From a checkpoint of a small transformer trained on Wikipedia.
Size: 12 layers, width 192, 6 heads of 64, vocabulary 776, 7.46M parameters.
Architecture: LayerNorm before each block, rotary positions, biases.
Training: a variant of Muon for these matrices, 228M tokens.
MLP neurons of a small language model. Each row is named by its layer, matrix (up: input weights; down: output weights) and neuron, and shows model dimensions 48-175. Each number is 500 + 40 x the weight over its row's rms, rounded and kept within 0 to 999. Numbers have three digits each.
After each neuron's rows, "fires in" lists the words (lower case) most often at its 100 highest values on Wikipedia text that the model never trained on; "fires before" lists the tokens most often just after its 100 highest values on Wikipedia text that the model never trained on.

L4.up506:496473545475512502535414446484448391527555518521469539449524522489526481534453487564464471456500549464505539550560443467532443493454518392488490468521453497548512439562523489470516481498543428483450504473539554540562431488511561534475513511481498521493449540524489520439457539533504511484442562450485515545535436543384450470436537534557524468524494519559548514578529391465458443523510
L4.down506:539552489457444491497504508529435537547506494554470525464444479555539478502533483499439449561516529553522505534559493438439462532496512503535537467489541560548537518428494423520496402496453503436491522504473547503518527542486487542453514491511515510494472457427479468514521585544477500459445506464534587539570477419523536505518556466448571491472565439463486491403521531528437502478521
fires in: "by"
fires before: " ", ":"

L2.up227:478415520557567477492525498503507421550567582495597529492483515471489459535487472491470540528465465514549521557495528562487458527485473470501550492479567475466519513408517459523447466587392472465501549494439538436518568488467535500450429483516470554495556519501450547512565554478461482464408507484549471537469543505458448584502488521485483418503495505461497502508498515463454518478539
L2.down227:457474546540552517518509482512500437563543528488517540479436526493457465528549484489404554493467493513554512496530511551500483552504505472488539493499506460459472535444512413505473494537420457450505521464438507544584554501445524466482445481504467525506543564511440502521497597479507551517425586462572462522475554491475479563504476547527509415487521540495476489447419554482411550515514
fires in: "2022", "2025", "2024", "2023", "2026", "2020"
fires before: "5", "2", "4", "3", "0", "6"

L6.up657:497490526537472460494522460510496567561481423581495493526534426480517519428469614486499532506493506520553490433490557505517475511538530515489487486514540499477525493521411502504510474488488448520510525553543550448550453538529484464526492497469541434484519443482468398474575451552443513538487489496429497442514579505445523546520479547469475502454560583493464498475465566525530541561511
L6.down657:425507488465523496511440508459511449469497550514510576441512565478477474489539493540438495542487421460455462520543478487483524485540463517500573561463521439463496472529438479562520500523443576476452477539475485561457483494469540512550573412529518514475514524578499522469432507512502466513492498464535567498496469512484560560509505485549557549581447511471567434484552534526455455526484
fires in: "season", "award", "year", "awards", "seasons", "children"
fires before: "r", "n", "s", "u", "c", " "

L6.up284:523567495486537493551486546523567479498533525573520446491505564563512476517481474540526485443467526457565437513472508584493498448564506565645504526486509441491507533497504422500545512524479476491472486505506483524470480530495454441527436548524525474409471493541518435492430466528485528500476444424572481471540540532549441522516507603487544532460464488517508535509502479497460465468509
L6.down284:519473499576500476487434465547480513513537520431561470471462527509454492520508518460476476484484479437522550498500451460481506491419578438460518521478505531463444462502502547512583521484516480535454540559565478471491482490498528529565578519482554521453607469536496469514522580439433441471549551607483479404454554435476520496511573477568528493538472531497486443486479474480526473484521
fires in: "from", "jody"
fires before: "m", " ", "w", "i", "a", "n"

L8.up23:471519473537437540542504509468504531482539513512443490532487495478488487516488535470528561466489578498455564504515486578498446540495626545567529564608448502507572529540521464491476516421429495472468502533541459476563466489547511442509498497478522476459504486479481519482480572506500436555540484513508542507484548524536507487558507459548517521474518467405578549504487447444516430444564
L8.down23:435527422490528475502497550471551458457499501576457531532480489482527463493546596517507550488436472530478468474463489519571530520436471552466565481461538484527401536421549533429484488521580517492503515529528550443519522512472552474531551521484467534494461502493509537436508545559521450456550470488519519523512477497435511415536525488542522513525524529549480524551535482497509503549502
fires in: "the", "between", "after", "like", "life"
fires before: "e", "n", " ", "t", "g"

L8.up336:486489526498502488426516494526499476498498498455442455510477529487551479487485482527467527504512503498502559501453482492557483497480558530491493506495522550577572531462515487453443502555487554488507491540523469430545462530461483506507544512504488517460519487576561521530548502486451522505642493495498520528476483535599489551495515461530547531491502494404462508497513652488493537404436
L8.down336:501539495587597582542553535466507514494475530450469462570438423470465561559500477499561470505491445499491561507490511464482501484505520498495473502551510430506438506539478540499549495534457476476477486526449515518418454505469468518549470461505578438438572524454503487528506608512470542503436499531498469521460476492479412476488493497572508500448497478514549484609561512534433494415506
fires in: "between", "been", "according", "struggled", "making", "right"
fires before: "g", "n", "e", "h", "c"

L6.up4:509466446524482521487488467474470509501502478420538485438540498463589569476470476606517502538465567514486455555515534539452457498433490464475461449503561479458453475486458564498556521518484460452481517459442541466479496459458535542486559538500508420494489452473457531505546536519485538469509524491513495496488565530483537527513394518504493530480525432528497496487426511566499563551493
L6.down4:486516518495482521528443495549485509525464475473552544555511480480511514508517449553404510447488498420483542534556502473451582581477453489526564535563499527524477482465446538552524523497508541558588463538609442572455507468509453476457548530431492455529512587452528537490513482526469466438538509501527557483526525484451440495407534505488409458485532534523551450509480510501510517496524
fires in: "years", "year", "louis", "you"
fires before: "a", "u", "n", "r", "l", " "

L2.up710:534485573508488474429520508550511468511520559489547509508527419479543533449465453482553527553493508508514555549457477492504485522485492493483522445490492574471524542463493541512471585506524506456503464500466548517509488464469494459468419591470537528453506540476491494555490538451521503534508412534620505532442500416545495473509462469488491481463483549492537505439525497488496542429454
L2.down710:581544540494543446426495553537510467531517520517499533482538450565480469462500473437513462555482451515506591565510467477488534522492470458430495447486470534634530578483512530508504596469560520470490471508521534518524493462470543491542455559468524472452470530506511460521504522459494462533495460533546552539450554432541534568455443486517496464426486463472493461418531482447488537433487
fires in: "2022", "2025", "2023", "2020", "2024", "2026"
fires before: "2", "5", "3", "0", "4", "6"

L2.up306:493427527548603461478522522509503479557553544504550556514514462479485455510441490485488566503446469503553511591483529524500437490461509442537540440500532472499528480463502504547497500554406527488563561481493526428467534469410575521465456469512491555481552503512469517508534597474450528505431517457526474528463528590453469523494503518513480422475520512431547513555523490519494514475481
L2.down306:473480543575522512535494480501495487581514521499519541484453505499473482519526495499405576474455491501555491521538481549499482504511476458510520480506478442487459490462507431526513520509414488472553542459499500541541528520426549506510437479500486539470526544519456500550510634478480544538408568467550441518482541546446500542497487530538509422476548543477518497482447505511461534506466
fires in: "2022", "2025", "2024", "2023", "2026", "2020"
fires before: "5", "2", "4", "3", "0", "6"

L8.up284:464488508470589521558557511522560493474492535424519524523505536468612430527472494525546580555502510464527499465442609495536494441513454515474490525478476519497445499508520526507448506508483482566499490475463527424496488542502563556506569555429441478457550491549444561411530455441509448526487535530499523518516487455491493498475478585505553475517459524414540461485491506384479473435501
L8.down284:530470474506512476433534426471526496468469474514441479535528463591525509469546542509431457468518457511538456608551372439524484522531424485478536576545529496519502432584504488490477522580516443488509478504511475518475495463453552543500562429529442500526513453481465505592569476451524440523476564557528462513490526504477511495530491542461488533600493507459464525537472507548515535594501
fires in: "the", "he", "both"
fires before: "h", "e", "t", "g"

L8.up586:493531574437539465562427507441467538474482559485497490504475509484551461409536579390487488484512443490480552527448504552507514508519500452554478573508463413551555503503521510485492508550483536438570514479523470556482479508491518476490490510437523561426456469466449452508459512549490522475514555502534484450543479465466514415491447521565547558499525552460475560502438492538478504441480
L8.down586:566468461620504490509591470411469469508529520505535505521480470502499600477521525475514530505514508503539447449511489484463498538491514485504598523447511490483604455496512486487486452493435511562475484523475516533501439486531490483502526473516502510533530489515534515468534474487458514437416482508537523528452542468557508525533512482561529569447499413415487472536538559509469495454519
fires in: "from", "for", "his"
fires before: "m", " ", "s", "g"

L3.up386:500484508467502496523516455518526505425541559491495425559585461491453486475526417454472567499436476494502509519475499511544525570483479496485422525438551472483536517556486478486451494552547424496505525532480591503557465537503535567444454560498449518440497508549467540486464535494454477532488550461558430467585481513537472500515498537501488527488461501555557465557464533538515485591510
L3.down386:456501531472417473463537452459510561563452495450444517510424567535529444534477556489506526526487501430509514509506512467552496480496473502506471500508510522538509525497482490503564491482452482459448555537481567546472534516496479468537536439437563466559546517521484533452481471492535532475539494500405481524578489511536523493461543559509473521481532475563450455435491540404527479494552
fires in: "s"
fires before: " ", "t"

L8.up555:533576518510450483465512511562474568523463466414444505445566545549510451489496474499458481489433537497528479536496430484484547457552474485492512471529606534506493545505510508499486461519592407482427460471484482552535461473522511494502486552562545453447436484507452486538538472456475515511447580526506483577501486500469526545449473526463479493462491455470508484457537469535507542522517
L8.down555:528479532581512450504454427497440499518448446463510481503460499459478494503501464479539515489482510521520532460482554536418539490513547498416566492442528529519506419425420542527518524494522516487443518534514526446573509436493498426501441477489493427407597497504437559536483560547513487506550532604420509556478479433483498462524544450553553480429458467479493500558535491514510485570557
fires in: "the", "which", "while", "where", "summer", "when"
fires before: "e", "i", "r"

L2.up637:489545462457483522450501463447589466423532554453502512519551494426532469472515463433465496531553531505478498432469556431521462501572490473520471426464513535515503494563478507435498472477543443493450535556546570493559476530572453449501484528518508463518479490528461431568467505572483480523461481424453493504536509465533486470530476460576503490443533477462490416510508489576517462484561
L2.down637:516524521543517523492496475438540499399524510502474499491565504472502491485510489449536491465531487558493541459525532442536410502605545532503538445529528499488519509490443510489498560446514463472459489541507514502538546522545452468496455567493500514541507473505493391509434482556534431479459533482421476536528518434513455525529462463508529510483505465499501460509417520524517526440496
fires in: "with", "without", "winning", "within"
fires before: "t", "n"

L4.up250:500533530586563428460532489565479545487505502467427522468509481480500481503522584505518459467515398502480504475495451565488435533450552535526523520490447470511524546542456535467523543491548536581500444469464441506533537508502489460522442514475561466419508487537385535479441482506527597525500590514525462485559405485580500473523531477506508475502541518471427518505499501385506492487486
L4.down250:552530449460462551506480543427499509447439510497472477531553482402503458489476491535479505517482503538562487525459517461463492535500515497479439480534482509478480498491517481462496488468552507472522535492523516493432535417449468536481495512553475406615597410539525516491453508443520508532569523494497536435456532506514537596438479447513556542514507457585520466527471567464558473547491
fires in: "from", "wrote"
fires before: "m", "a", "t"

L3.up376:562460538515443522441562500546426549434496593474558489498532439470483429531542532525459437471503485519526480467529519494533516433517481502422483510497533519495556529490475488472421532446485477479551491426518511535518490487511544486443460562556544468539464462525485476537521537471479506517489504462481435450485545487451471404484549473518503552537460526488557560534508495493521487429498
L3.down376:452528574563483518433533451450494522508529456439509535453413434514449505567511566609521508524532432368489481530493514484580460580537460499508508513543518459499491533582469490493419483444493476544500528451495517530510527454555513537542450506527446540578497471564378441479460518502478499512532452445563573493530494528485530475473463499471522515532459429525472495454476507472530524559511
fires in: "s"
fires before: " "

L4.up448:443495474528420471480472515496549563486470554512488477524535556575568513504497536474452603509488520482534566564484481515393411523469548536474481530446483513568514454535528536518531463470470462505558528522622403430495547540446456508445533516472551572429521466474517523517488477487563514466444431579418489496521501496523494435481569545497508546511510553485519520459487505481480513501502
L4.down448:529453505521496476420512541488490488474453575531516452506514496528537465455517520454547500539455487500544498507523502515451404466492424595491488489418499437513587438512496555545474524445451488479522477456498443459483509484452577524517541478527505537512528456544498560519456485459497618584561510523488468525486458525509456510503485498523447444480430502419500528463543510522580515471507
fires in: "the", "minutes", "another", "southern"
fires before: "h", "e", "r", "s"

L3.up256:500472519486433458499501475449497495519543497464496450633544428500437496565602504529535490511459523505534495527443462541487586549553545534526454529555515444449460516503496460489489513494542470465485482460498518492481497515489451439491517477498486516487536577544456480514562510506523411482515431559601396574506504520487509512488535474554512497460460497492510498473484470507487526511563
L3.down256:434459436517440521546574552512390557514445482539513528609473509489455478465559532575488457557516468550460505570454452509528488542483461487520482535463563463521544419497481518509526497506497540503537592456579538505477531474547560484505496525577505509468512478545462549583552499531504508479582499465492514481506517457542540427480409506421499495565528507518449462496500552438521464485487
fires in: "s"
fires before: " ", "e"

L8.up627:572513492435501515477521453466543520541506454503468544540539478470457537446441565433559478457495490528539446521518509513517463469559456478524503478515488522508492481530510540477488554496549467486475568531405421456532515574500472473573447515514415491484527445500483488445533480555503523505466519419496556519467494467522534425545549563463557528465532528462589525516513502467564556529536
L8.down627:450493508470493564486438552517521473506502507524467493518410424492552496436543491509421560570451492492565451547531509525545435502468454540515496528543550523444555495560503425494508508555464477512534478479506536539464439503459479481547523467531573493514510554506520541542540504531503485512471568525496426531544449488444517511525525491513400468518580532551432512502519534494549433509449
fires in: "the"
fires before: "e", " ", "o", "i", "t"